Part of a small language model's weights.
Size: vocabulary 1024, 13.4M parameters.
Architecture: LayerNorm before each block, learned positions, biases, tied embeddings, normalized queries and keys.
Training: a variant of Muon for these matrices, 447M tokens, 6814 steps.
MLP neurons of a small language model. Each row is named by its layer, matrix (down: output weights) and neuron, and shows model dimensions 0-95. Each number is 128 + 32 x the weight over its row's rms, rounded and kept within 0 to 255. Numbers have three digits each.
A block is one neuron, or neurons of one layer that tend to fire together. After each block is what it responds to, as a language model described it from the Wikipedia text at the highest values.

L7.down63:089085154118098070127097111143159174129118146186144098088126061137132181130129108143153178090180174129199112109088112043146163144122154155185130170112109133149149127184129179110171129131095112165141081084161142099082131098137169070196164136119141111077110099107133094152214145126121142126
L7.down200:093159124129091150091170092119146154139133130096160177129120027150169137153106184109136170117146141146136111169077109140210121119099187119106131089096104102090076180128193084078124132150114125136139042121119121072141078120150154141120114168182166170158152114118140141165117126137076192129
L7.down214:149096090138063106139134142131122066105104098100114120157159145141137121153203084185049146193087128128116170134078092157105155127209102156143132164090125100109138117154089145064122155136130114118096098153119141098136133150150153107133148121110139168093164163078165117106000110085138189071
L7.down262:162091134157124195097184096140142119194114149090132084131114109076137118177185148154145128139126180099133100112192150188127134167154103161131090125124089109072180165161147189109140191145077112074102202148148109096092147202150081118171151136118117058160139117158102113166060081100151185111
L7.down317:104145093195153107127197144066087082137202118130155073143092154064160156110199114140189166097152098139174139124170144157087150113107181114102114146077154112093171122114147117175164110120165175149090069131080119148174174114106119062172156114128165152131103110202138101133054125134170177097
L7.down423:167124165146144142138200137132126114093107092144154109166144138077149154134109114116116113086094152095131106132147171111146115121147149084166100104121135147073131142164162123109125083188082152127152141135151133104126088108174082130190145165122158089133102105103179123084000143095126124111
L7.down460:132148140085093129083098138123176103155081082140123172127158131120112111172141166123088126141123129115182096149103117143095169088155085098154141099106162119115149149092149143148090111170099141125121138138125162095191164135184115060136153133097142121120196076158152150139093104124141162160
L7.down562:185073148134104110086158160097148094183112121097162149108136122166139170107157072184141170140129138113169151140082074122137175061079126130177099126183167101074116165194108115100163095154100113133115090168092157164128124143116190076160147140134123129136183127155154087085073140063162103100
L7.down633:086086138103098116087091084144136154068118122121128078078194079079095138040132049213123095142121125163174138134145105136095182160126106136136119117125090074125148142117180119173146124125169125130139132167135090134128133091143155101090199143145121095138138214124105144166073095112078166109
L7.down677:110113190153124094069132146117080104160130112119103137115088116127177144156167075165138135163104126111174113147089119153095156105119124134137121194126119122086124124139056149031131172141079138105080083163135100136165156136148119146135121139132141141082132153114109099131067133077140232085
L7.down723:169113105128056095113151141139181120152148118095112124116144060083137161171154038119168120143056133089173159134127155137084119132096138138180116171128112149096136160166150150134097150118131169180076129145146122055128110146110143100192162181119095155129127102130152080152000129106118200088
L7.down878:125122138107173127089153117108091141141134087146123114110115101039161143142094118145121129146125159136119113139155158126162095089087139135143098104119172150052040079135143133136132102132122126172077143157123124127169110094167188119194140169117109182100118159111154122127024139103097162182
L7.down898:133082179109117158138162113118117103121120116158097096086099143121096081159088112126080139127132174135113091108125188166123199186122153139131116212133169109088112132221120154096091236121117102107105170142118112092228161161152187127125133102141127089178106117094176123126102060073135178121
L7.down950:193093093161083112096101132177191144123109121110137134112123142155102162116132080176121160170151146106186132154157099190105075067148113125067118110162130128204150092138139099132148094131120103107127139137137080108136120096113152126182151103177140119117155070116114076091046117078110114168
L7.down956:105106177083135096094129136104148133154136110137113127092114033079093161168159142071137148084070118171203116133063162110158146128071109141175109170137122173103152180173117121106115122124154109141154091151167142113119080126134109138119172155116093133158114128158124106163052139164151202122
L7.down967:099170091115147143174111170090157146172086137132140176115090090068112094111153198072132059104147168114121125110178122093161116121118163127105047098121167124132110147167146082196123046139126147092186111143136172173121167120129074161108134119106131171164138135123147104105153183161168111149
Paragraph breaks and sentence-ending periods closing a Wikipedia paragraph, especially just before a new section heading such as ==Career== or ==Reception==.

L2.down985:124111120141170141101123144062141063140098056171109124132061148111148115198154092109150128167130187187101120058113174156103143154083057133142139104118090106061074099158160148078100120153114097173139158146124166117125072119109093113100110174145109217121128159128085092139049133139072189175
Word-piece fragments inside longer words, mainly h and oh in foreign names in tables (Doha, Pohl, Khumalo), also for in Bradford and performance.

L2.down918:116130183123098137109147133112125150148119132078156141117213184117112134077153101094146129184152102133171137109136158127145092116088176092166113131125083120125119143148121172105128128160082079134135142123146078089139084120129117114103107141139182114120069133200149147096096099108106107127
Punctuation that opens a new segment in running text: opening double quotes, possessive apostrophes after names, list dashes, brackets, and coordinate ″ marks.

L8.down25:178105043130150082129143119136069203158127098137092045182151099124112090123112153173075163120152163082150112132202122147117068067117096113103115110144133129089120117167133140112129136097105113102122134128159126141144116076109095115136139150122105150156178151169163187086118105137110137176
L8.down142:169106121175113147171107105132164124121117099115125133119168131115128150158170112134159154173121145136150064136042148164113134154140164120165093059119156088164090142124105166143123185170103168100088110042131139112160161140184227124136080121143129145136174169114151093142118119158101130154
L8.down234:183141111139073064112155098153148133136130104085080130134108155099186144161156111126134111110101117089120107134141169170141139183211083068177112116135144107090162127111100101084171198157075129129130160119178115163167155162133140122056126136153160124137196142227186123127120077145182130109
L8.down682:173126103136128138142088110138127094144156108122111127178081125120136118119139107157093129140145119131137100122150134183054193164119092123067131117090153142097121157142122194069130169055086087131101169152152125130191088120111131151122071049147098175146138148104141128095016135078146152127
Fires on the period ending a paragraph or list item and on closing == / === of wiki section headings, just before a line break.

L7.down53:090113128096152192168120124179149105134094168131151150124134116058103133150094148103099148154144116130140149154163200162158163113111128123104149128096145150138105089096109133152140072092079109118175148181089062067108187122147155083038117123153148145105165118130134132070157189093139144075
L7.down60:089128194132163156128090143086156138078160133085127115142164116131169136093093134160135086141142123161140150125171143108115123102151160132152086158120197199104075130089109143162115200084127163141138135072157116112091112106119116117084147144122098150095126165171114077110097062140161158120
L7.down131:066086177167134177148100121147102160161151104138132082140135121130125085076132104126130134163132150111083167122127163144160089222120085122130148104143132121185127156120170192131110157166127146129091150153101174083091121072152103140124113145159185162109177127136070062122142126098118147206
L7.down176:089128152218148146126174169115110150108121104085166174071171127154130194072129162143162133178167158188122156139096159149148131142135132144120152103117159118105129149154105131124109117161093115151106068127132113124114119142130159124152113117133092109147158118085055184153115077149131162165
L7.down260:097094231162142118120128092148060137122131100146075136187042138092104112120093140150094105132107112191142124127118137178192140131122121074166031066032180142158126121186146129136078090119145114169115121170100085126132117182145132139155108117129118130175113096103075087126202078157087172167
L7.down396:125127118146131135126128136142097139179076128093097152052059145090118125132125104104112130109152138095171133160133142133139172120002175115203130148144098113186086128154113130107162172055140144113118131142146124133127172181146148083167135141162114122066169179136145110141116058122109202146
L7.down434:113111080152088134138112106143120098121105103133162195059091143134185074170114061184070091160060144153127131127154133147073057188132126163116128147163075125102144108154157173159175107154149093090176158146135124084156108148177166146115137160159153167116152123157094077068094163143162147120
L7.down524:159095127105152130116121154129113150128087083184085155135062110118140103117102097066098162112111175117095121094078137107113117094138137106135118134145159102136125160241163130090138047150123120115110150100107099164155155205076125135132105079206123129089121157129142123129183078139159110110
L7.down564:120124102151067063134120089115112039162147100154148174135104093121174121112140157140191044111158140085134157115184154084170116085136064104145157111112111093134140105113146034104131151180155089078188102144108165150140182137112108153118124163080094153127122139153092158134130124163161164100
L7.down604:140163040128159165161096117120176169175063099099079128116165118221108162113177064111127123053138097127098190084139136161147118136100111183103175167120100131165117146136165122093141118130099117083179186081140129116109142109127144144157145087079165102080102121126150145109128178072151102092
L7.down642:100157121159132162126121145103069101161115130142128076127157121098112091214137064154094141128057161090176061101157149136088071187174063146162132118159110129127079094140096156042135096077112126125119085138151152134137102110126112083172124110132129168115164163108116112139066121143145166148
L7.down694:125092152138127148109141145111104094144106087130076144135119150086098108163160119117123062105096188136109121101121156158058133173094096101151100142150127131162084124140116114097143154089130074194120164102130107134148114145113143111079139132165149141117101101151096123113110082102126127119
L7.down831:152190137140119191140089165138117112139179078165113090077125076139163117136110120167170096136149095106170070119049099167163112124124098124150172074120122099131159123142106127162175094111102086185040150130072093146117106126154150128143147138160159152131144122084170100158178136099094158140
L7.down893:100094116131139116172141197104119178155125167089170089129098141149075094135097144140143162100106166146073085101143089113127183097115130161111070116159149110131137154099139136141181112138175147092227147162087129092124096131077137170106090115152082089196141095107099119063157153139141118125
L7.down934:129084170126117129110117117092123091151133143130138195115107119136117105098195180144140148162113123105088160141142239170142063100096124139135064104181162151135153108135103138109118113135143165113100097113050171107085099114116136161149110176124142109090155101151109118139007144115079131125
L7.down1005:086141092124129186164113114149111136074159138118093082138132151083127126088191139118105141175072083143170170158152118073092151074127112121078120151079123113165158176123063141126116117135093116165089164152142120121111089126143089133167150136108159112103090094142184116190115144072117144188
Word-opening fragments containing h, mostly sh, H, wh (short, shot, Hungary, Hindi), plus "for" in be-fore and table "|" separators.

L8.down521:108113173160095073153099122123126156089075088132090167115089149127057112134153084114138102194100170120100146145113148115101128190125110135076102116174132147115155183101146097103145129161140203139157090173099116143122189199120170073153099073121146079179091136151048119127005087162137131145
L8.down532:071116153129188124131141074084110095109099103102135130153137110118126119142122201142145141123108106074145147204168128154150168140180197130128121133137220132169140131118134144095134125125077094154108088095111152144144096081127086118065131201089136120162139152146181139164140138146121153134
L8.down740:104197172131022153119148124154137148073099153142129119162122066044121153101145126159110125170119152110151140153146125114090118114140127152154145134164133156138079116148187126136129166145158149192083120167172094125092127153086091164126156058186096139134127144137138144164096159136120034154
L8.down946:110179215110165209122082098142180149124123149144169105149142152134095109208110182106064114157160119139120162125129152077087120100132083154139097118145184137114110135128115139088198137130165102155069137137129144164097180137118095125092111081100112148106157150155119132196077166149038129146
Word-initial J or K fragments, often in tables, lists and headings (JPN, JSTOR, Japanese, Kingdom, Karim), plus occasional wh pieces (whose, while, overwhelming).

L8.down147:131110078080051065107150214111141095087060177184121161143128124091203156160080118114117087147102127142130160112130042129138129092139080179118122152122104160131097129097138139192117137103108157151092155130135090134140063140127143162162096121056141151122081092177108166171206071164146144125
L8.down211:152117106119093088122156101148134165074157151090153101120108177140129164161166167126086140106115124101170149079139106134128084143075136065124116215101090182055113081084112175114121081113111128105126185126107123165151130148128193099202078071091093109085109156135135104133204126148154106154
L8.down225:127134097165061141125131131139117103157126124151143144187110144122063096071141138183146093079081067163152156165105177134179099134145105051179133116164093102149113147131112141136132161098157114070076155136115130080101102165123112053150054103148124136163126142122151140074045138155143127087
L8.down969:109101110140099156108117158163094118181132095085050145080129152112174125134083111110213148149115141115125134159098081093129111202116157145150105107122082130169174119079099137136109106088107149185108151114058136127108111130100134144205051081102091085122121113132121144175255103072162167147
The letters "and" as a piece inside longer words, as in Uttarakhand, Hernando, handle, propaganda; also other mid-word pieces like se, ard.

L2.down743:121085131141092110163122110132167138073116088112142196132110156090151106149165100133170091121089111143123102140152159098203128147150191135070080119107117120100154097114135163131123078106113148129134138158161147124114147112170083087106132115158148174141117160098222148148106150125152169092
Sentence-ending periods and line breaks in encyclopedic prose, plus opening or closing quotation marks around quoted titles or phrases, e.g. ". He", "\n\n", "\"Profit".

L7.down51:121150131140176127049140078091134139103106154143130130128167092169133069127124136078120110123163106155088121128150124166105125158102082112129086146138131172146155121174087137163148142165129204021144197114122069125184125096151170101120103122120105104099158209179085159095133124125126168133
L7.down71:168093107137145204144110196108080152116126107065110159115166090128132115132122093121153124111128130128139135119165093128169064154153128183129094105106145107108099154098103158163073152156195131110087119071123048141127123143113116128115109131143093112108085148162170153106230072143117082185
L7.down96:084157110194130107131125176082125178092145086136160133124138093163095150087136157120185110189152129139125127120118122123109083132111115155155108115120174153091090187156113128175106103133160109126129132131141110120150144106092097159144135109105139129157137123143154121089000159131161155131
L7.down110:107055078137091108141153127156120137126111107103109113109147100128189123140036172124132100094180112119062109129127181123117095116158097100124117200147095125153112135179095140148173084112132125129144115113075123153201223182152110138201073151148136091101126162075125121145171121121093085102
L7.down242:132138079126105129098135106196130124184085145096151157089138123096246138142096120079159131109159136170170111143119138116096114099036152079158103175127096156144130146117111145136094087194175108119138169132075118157134158133079145138149099137117092107120126124132117076118247078106153129160
L7.down413:114160093080123113164138136083119115144127166178139128123145126157130086132146146113164103120136099148161138127091119174131118171065089135144109128154172118129094172125124120153098121148144101125144075083131181113170122101087107152117127152102146132143118069123141177183000120089151115145
L7.down419:181182114105173103147129123134103116117178114117105118131134105151138173112154115084103078070136179150146094096075084135125113077127163104140121115153140099126101119190083182115064115143209135069110116130125137146051127159151126138096152116169104126126135137105127109098169117036118183137
L7.down487:127163112098062131135168150115170124165167174096101137168124117162135124146195116148096137133119149126160175155157094199101133158199099140131226115086123129121084118094120098132160089156120121138178156172129069151121175042108119118101177122114137126124121115167104189047070125144142158154
L7.down572:113132110179112157121202142138129131140151154160133126112101093103153220145173130150081184117153067103135233152126130127078105189191085165136148135115127134156117182135143106106099178097187160178112101131096123121089116079174147136134128080082143101129103119136153090096166098136073067131
L7.down698:176131090165113155127165091166156133103093140118143154119109143125116194132136149114161121111173110160211107086139064118172167114160089105133084126039071137110063117121079160134095138100089163114133192119084083122115113133143119106114143083155112166116122154143098064122136155171167081176
L7.down753:119130167152176115126108121194134140167150130105139154109128109123146111117140160113100104113096156137110135130085125096071128137129167106137127104114144114110151170149104164115115139146153076091113143082102149155158096173134171125166144132123105110112181129156098105130000114098132123188
L7.down837:126149122144122103076168081148121146144123077122169117121117111075164096094123137141125162145118070081074090158153142114107031120124121112174108118159130116101183098209103178161149145112157090083109071101108115137172134180154120112139126106118170150142098154185165052141101156185102108116
L7.down869:140098092111099116113159104130193107131134108144120129142143100144081149137137209141147110122133104097178112173121128111137146110160162119152121080144132092190159135093073137100152118146085163171103138107159126099146143173130125140170188147068122047097142108164120074150161073127102120175
L7.down872:085163095116104119125108128105153119123128112121130162125180153123136180102142079116114100118119147146148164147105074092157130153075123110094153119153181077149049134120156109164058126187132131119155143161083099127150087083155096156108151094111108111099138105116098157137171138182140169133
L7.down990:137125106086064081104153113178136136113072169084087151063150102147117134123146086100126098125120099133140169131072091140121123153114120109180145178142130082140030135117083136165110105170164148154120167124071130099093142129133173115166141127114157131106178111176159162078177109162110192162
L7.down1020:135116107146112139149154145120140146059145145134093134140093071097100099171125136113065124155113144136117103098128142153123133138162126159157096148102158042144128086133094158118116136151155111160082138136146082125147110076151197166189102076099146140154099111138186123145111096102127140189
Fires on "and", usually the last item of a comma list (blood disorders, and) or inside words (Band, Commander, Vandenberg), and on the blank line after "= Title =" headings.

L7.down11:107097145139089113165096143065105066164121095083099106182110112104115108174120094146086103125110110134167079134198134125158121172108181161107166130088184113104158176102143092148154111125168161167154161095160066103120151114123163138181132173151121142122158155172131121171215086186123094077
L7.down182:168122162107141163164116177136031169103151129129150127162171166092143068114078160168100146149137108118175202125121184093107149123126139176073141112128119124108119094133071157097186141127109172122184153109150125149153066130119155198108139129164141091138141145146103131111158138117172104106
L7.down211:065134088142099153101110206124125122059106086128107154163128119149120140136119096070146133089141147126097089141176167103164097159178155129138124128136118142082102095106190113119053113160153183133127112138131167168176176126115077101092142141110141154210131078112130105115171146182130137093
L7.down286:080119166094126127125056140131148109134114078111061149113074125110140128151149164154146124109113173108100175143175082126145090135166159126100089154094117125159192155118126094158127115156148115132157156165088156118097127119169126138140154156194123081134112175128091157170080072117105103090
L7.down359:179144074097113090129168181086133115070139135111174157144097150121025131168119054190127133152148139122126120114155119141122143060122165157144145139125095074120141124102106138113128171095062131145137162112158126151169116185063155145083127119133101126125165120121169183087187114116097156145
L7.down395:126094088170157129152078096122106147200152106201099106175101161135160088121102151144115189081149149102125093140132140185137079131165123110152173093067131053129087122090156130127149104086143094192144162076097067139110095147139177140066127129146134113115141127119094148119111120098145117173
L7.down435:065136164134077120126155129132138154108118162157134149144175148120183093101128098107188165142121063111118157140190205124153142164155114120159143131153127110127165113166157089118062184125114146090111163126125121137193140109149110125105126138150165117151064127098117135071153142145170071079
L7.down549:097097176073123165112135074112070078139110116154144137105159107074119105073158148193077142127142094102150121101110113065157201151146105106107098172094127092133169092178123145118105066130115079149129135098137099100199139111127142118127137125146207160103116137163096153093149073180117122158
L7.down558:177112141167119170175099091133107139123135090129115174142140075221126139165168154131095140165097111139113146133196164080107105183231119102109119103105144138140116115132131185111117134086112125146150107151065134130098122137177135162136146157094123103135097078174164121105048069112095092124
L7.down559:145109166123165122126119138143115156184134107143072145136093140101089136151158143196156107144146126150139190137133165168105115135145129142150133165122167122112158152126116121120081077146099089134128148119110119125157112096060123115161089113133148078137094125120103137124104065094119106108
L7.down586:118159122180126115144105146162154132087141145132122189140176168146178159093171076128131101108137098130075146103132076158151118110127126151121178146203149161108120100066133123163086129111124128131123118108125091124116154135108149105127125133119167123125100136185102161125192190197197117141
L7.down666:166125151176098148105151118062108109095138094101105142087123116129165094169137102131189124130025168109136083101161131146151117170193124149115113119109136116158121132117102189091112158125103118144095148098193209137150153136135178125147125119173106172096152143115188132116126047183115114181
L7.down689:153112113149131143105152142154120124091121135080110109173207098114189073179151058081083103074140127088189072075153142102152167169095080130123098141129116086080164115122077115092149188169085143136166070153107179195155139159123161123138094096133174151147111144134094167156143124151110096121
L7.down863:094161072167107090152151142100101137121099095102103105138155172134142124115131126135217093135126094150160071119153127150123112150090192164153145197150143090153155152142180170132151195153135113175142113112146108065093108088164135115129111133114150126149135107168121155088025084192071150062
L7.down887:094129133088126126100149119138096120094144069043149134129132127203158152162068057109094122144096114201147112137150102110124129118132129133164161144106163104162129091153132100126080116138111149153137144116082145113150191136159182113080172177139119069109159129118121144116190066191136155117
L7.down965:139118127100168123067134118089052109131103120181126134133107105134169186096154094148148080128119158109163088106128136099165143149093125126081184217114138121149114168110133140180138128104090132127090132106144161108094158116199129136138096101141166096210121084121155092123186018122147114167
Periods, strongest in the abbreviation "U.S." right after U, also after initials and at paragraph ends, plus first digits of numbers (296.1).

L8.down105:068127105131127134113152102137170093106136138121138150079113153061142155101146117147102056087098182127124125087134166172073097171085128106142142156124091159134061130163106150089138146110090119158146089124170170097111114127093187070138127126196135142082158174179150087126150088123142159124
L8.down467:135103074136138088110114071154150162176120092074091089139136110124115161126112082188177085126221125122087148119150119185082094165074106099146130157144146139123115122151166158144100093090190141200088158140103131122100117188162101129167122129120074118097165173194121107139000125135175123168
L8.down768:122122165059131139151101120123070181119127180093130136167115128090156131185168146103124048156129166123115149110128180138061125062128066114176126139185139132123098167181163101101118118112146073147126128170151101127137097160112148195136147109142109121057086090175095115143152086148079143137
L8.down769:168165161105115117166130111114091105136176153160103138112110167107137129137081176104120078180092127108143119131118138158098115165112089138141142152114078100127119133212152207093144127063123161186144171081127137126149128208152130111146155204099168127119180172163204164135141055151151072093
Capital "H" split off as the first piece of a capitalized word, mostly names and proper nouns: Henry, High School, Hannah, History, Harbor.

L2.down237:104123114113103147026112060152107137091108144123046142151136092133134154148102127172036152146145126204123108137150157074111117145150122109140111131112082160129121146115123182187095137137184175086088163149059114128124111119088121149175142107132151119087118181152125169144239100163131110134
Short subword pieces inside longer words, mostly be- starting a word and -and- or -if- in the middle, e.g. be|gan, Sant|and|er, Pac|if|ic.

L7.down164:098117145103123038097181153092163148125140153166158136113117148159140158132133089109146171090134167065125144067150061115109137123123098171165135177174099140036182092057125152120142138134123115192094150201135085134130147097109129091087159082122166237126127132135083126064123100128199101121
L7.down169:096145177146147147135121174138095111134121141137130129109144143160080012142084162158112161118137073084119112120073125142107093159101080108148084151150147109149116116126125086153136223100117153127113131130165145130168144143126095093123121120120092132143111155067163099147142168117133089084
L7.down217:119149102176096153102216153108132114139207109120139099138136185197162182137107194082118163142164086072135161155112097186155093104162119147149122138090102083108122137137127164161149174103062106105150133127131130116125116106151138109097149148099117172149107185095100103233100138142126153069
L7.down289:081130136104137129105145108079144127151076127089143142168170169132063121159159129143169157107133156118164149112136134222139102153088129173097100153145130132112108189142144139162120143094128124101143111081116033123081078071131059070175124171136124074122130140135105115110000188073161143112
L7.down314:125080153102158137058141142187121186154125154116185095085177154111185119153091157102148111136200113112111144158117112128105156123090170159168121190122143106099077150178086198112118215088113135154096164148111171100118059163138149086186131142118117118095109146120181066118154139093116217099
L7.down365:134135121108137129143096123067115063099092118194128139161141159161067156116092142125154128132155150099125100141115132143087147170136115201194112091111091146185129117117109092135153026133124143175176104096141095134115110157134097145138116138108134120163158113126158135084184115058155087167
L7.down403:094080157146142190136158141165178143139142151096132161136154115131115127116123116098112071129151134159110092141099152130111136135157180161090078140099129067129160188149144150147142107131156162083122125099094113058109196123134153117042143130053082152175071082147103136148152147040138180106
L7.down469:107040159063088095164127131147188103128202171106156131159170127130110200122100110148079090147150129115168132117163150119110152145166121106121152187108168166090143101123095136103163079092125079111128168137158138076151099102120116121098090130131077128162078078153120139167142135079141176096
L7.down598:145156150119119134166093138140172164119179142074136099159138113124134142092112087122124120150094089139082129081104078167113105142088091171133114087164140134118110151113135180149091103098129122112130096171126140114087152150158139168094111198138131111154109081173098135122056161066138157117
L7.down651:099140101118133106087141110154171188140148150166119125088174101126080164176165187108074063120130104088095153132135061187104179087111115125195113186125137155138142168148147151141120124132147170172183118153130093075098107095110159150085094115117172157131110100118148180157124182088110177174
L7.down656:101135125173126133109151147156209129098098137143136096148129124093198146050175156091086175100167103105142089205175153142105087101194158096126119082166087165164158142144169131142168084084121116106189157145069149095081099174192102109097105206100110144139084115122109102158129115117107130074
L7.down713:138111132130111098138143110134179117051129147137112074164159189096054071163168134120177100100099106197076110149146127180127153174180135106117102112089115113176105101105110111130125156160188150090099098104154134075126087110147166108066100123107120090168128121118092185134133106113184174145
L7.down736:109135119148118147120082102188167182114112100187107152129158133119091099161129171168143083134131144159142134047165116115113073145140150083081144104135137109111049127118143137125171173093132113111124111087180103142100147116113172062172144071177132114127089190054124114113040122215069086199
L7.down862:208141078175107084121141108111122109142162088085103076120171187091140153128157119166125151154110063144104142121076134128111158108081166151140175147133080137133143143166115144121080157074155165129162170086134131095088124174084141147163141156096107110150144107165147137079070142131115153145
L7.down909:163110098127100088152079197131216121045142146141178132155111124095147145053082088133129159146117105093137166156109112153107171092175117095075105141152130134127164119082160080155126052128143185074116143131160181124139085122096068126130163155134112147185124118120071145163151118120120153182
L7.down983:141041146142162075168118104166101040113125134130133159110121113093100176200181080119130126113142124147159180147090171107124136111152142136134114128103132149118064118146101114108164205111158058142162128164118104115137112151180140105070124083105140071121121200213145131159100167113168148131
Punctuation that opens a quoted or bracketed span, mainly opening double quotes before a name or phrase, also [, {, ( and separators like ; or :.

L7.down2:090111132176108117189153128084090121111146062143092119078119163094080141140112125097135080108106125101157125131117091160182120116125132091119189116158094069112097157110085120119090153113169083126173088102113129143129118199099171122171186212137149115115125193143140088136071143109092166078
L7.down13:090115157212119160104112116194091168112098121165148167173135149137124091116173105179113132148121146117141160122152127142132148102184104145154104126091168149090118150106107138090085157158174110148133080148174119141182152144092137153166116095125160166210111101116057145134172063164129068119
L7.down79:126126119153137110188108114130100132158163150123106074092127172062084138133167068122126138114168108138107138131085139121103075114125142130085147069112180130142144171115135143135152160141097113118142143178149112101136147103114138132091141121152116127126102071100066116085131088156136123086
L7.down197:115163130162125169103157109145132141065155107152110090134117128186131076196127121130097049145136140177120098102131101086125171130129123131145120087160132101160119128144111127129080117112112112072150081105146114104130125140103150079169103216183157101150152186173113139119074100098110141154
L7.down303:108126161154109081116131136174132152104156104085165113097101145105117127123172068140190133142134143149134154157140142150105129114102156164137114163131114140134151104109141053133149135142150049160161157136101086092137114101160176108150160115142065143097096125129174119134057119115197143139
L7.down329:161132134124134158129162127134136153117159128102111119123068200146130106131145123160215048175138126115135161167129148115140178089108143069098157156172126135094065147192070137104085124062114126110137121114136155186165136169045181055090092139149126094112115108120156116130177141136180083136
L7.down364:083149145161066096109136170123109155180121121120130126125150034096093161181169125159112164070099140107188109146136151107081113129093103152193174107089134130122180094114128121153088121157138114173141177059130074164103113106135095149118181150139180094111154127092092122153073163125144111087
L7.down459:109157112158147090186134133059150163090150156198146169134162077146169103140165107128165118134119149105071132138131097161089142169131075089155155118162140146155122153169118120129092111097176162144088090103152160169098125137128237089128115164068119116216098164140047124116170150211163119159
L7.down531:107133164120079126195141122097145113157131103128097184134118160098118115145034106130116100128114165092112116114100154124085149168079117145142042167140126149080119160192132111140140127130098169086149105140100154132164095165076168171131173130133107115119130132125070110121229161091152120092
L7.down537:093140149161160113187142111122175113128141117134147141175167151128111093152077124169198109093078168083133101106060118183146161129172104127079120112154107130115144125136129105149110139126137135139122133148108173106113118138075143094131126103163119125147113202084085144145101189096092121183
L7.down637:137145165119164093086136146109112153127178159125122158156121116115133142143131138067124128116095098091080124134143151090144184157116111165148117156165065138134149189131104113160130196136123158158160172094130134091102182122116108136135122112102138121145104201121135072140130181134206108090
L7.down663:113098086134144139090061066149165103121165113096149123110171134133165198128161147089109131149137139104156134128108150097147142106107123140136103125137140167150172145133113100122135092169097137124170116124093085130119158109149146098165163075161148121126158129112115104199182197159124097081
L7.down788:139153239169155133097103122163146151121085157131128148130141097078117108184151110131077086114092111081141183126120081132093171164142127100116096122094119105122122219160174091114118132084137164073119118113126109128177130116128181152125140086068101145197059112107114101173090095146158156169
L7.down881:116064135155123157071113130092141116135100093135159185126095123160098113115129133117135091104099091124134113166157144141135105064112124138118129125218113106125178164187090143122134154067135156056075140178105078197118162135103163073125086115167111155135070133137075133139061153109158151127
L7.down886:141103084160174131102145118151113103147062125118129109135145126100161129135120134081127169151092132114156122170087103161145209109130147126126179075137137162149136141151156162098166078109107179160085101140072147071114175156155179079097125183107120146140140108131104134157087125206135155096
L7.down946:157174072089101116085118176166120111103135138098171159189116155104172096124140108068170145084130087106036143141137113138145175081102155161103118114098107155148144112078105138122096123166151139116107129134097112138123089103180099158123167094192166162148101112102112142132162113106121155129
A capital K split off at the start of a word, mostly proper names and places (United Kingdom, Karlstad, Kilnsea); occasionally lowercase k, z, or symbols like % and $.

L2.down753:066099184128138132154160087101155112092116076151044163138106105155144201114124168147088123173115192157182196146107168109158148127150118138108128159132100140085116206156105076108104134088135152140132128140043101144128125166123175077159105140120170115106128123116109072145176144157128109188
Word-initial capital letter tokens, mostly J and K (also Ch, X), beginning proper nouns such as Japanese, Jordan, Kabul, Karlovy.

L8.down63:105038143164132125089140174142150115089083141148124090106138135129131128173149177084165134096119166112130091132139109156156096147101173111155162136101139116097123096143181205131090154159139146109128100118083116116167095173126144181141134154135130178173120210139201146131074104088159155126
L8.down106:190077146161097090131144129132130141157149091075096051077142086126086096147171117105131104166089163104126055143083143171150171061171062113134141165087119116094104118139125140101109187104141103121103134083158135109107146127107171162169142091069144139097162120128126101068111139136127194199
L8.down700:162083091142192124113090145115088116094177132119146112158086116134159130179129103123152140129133142115105069106199182064111151075110158126109096158186162077104115124115117212099146177125141065159163116116114125136132153128136133143156203171126148129133105102135182106110083120103121153114
L8.down773:120096106139153123100117156097180047158176164100147160129111139144136121153129181122141173095143142106131150158141114121130126092126201165150142149186094132107126134119101112094122084140185128142142136094071117062051156153157084128110098130114155073136158157094084143118007155159162169114
Sentence-final punctuation, mostly a period plus space, ending a factual Wikipedia sentence before a new one; occasionally a colon in lists (Platforms: 2).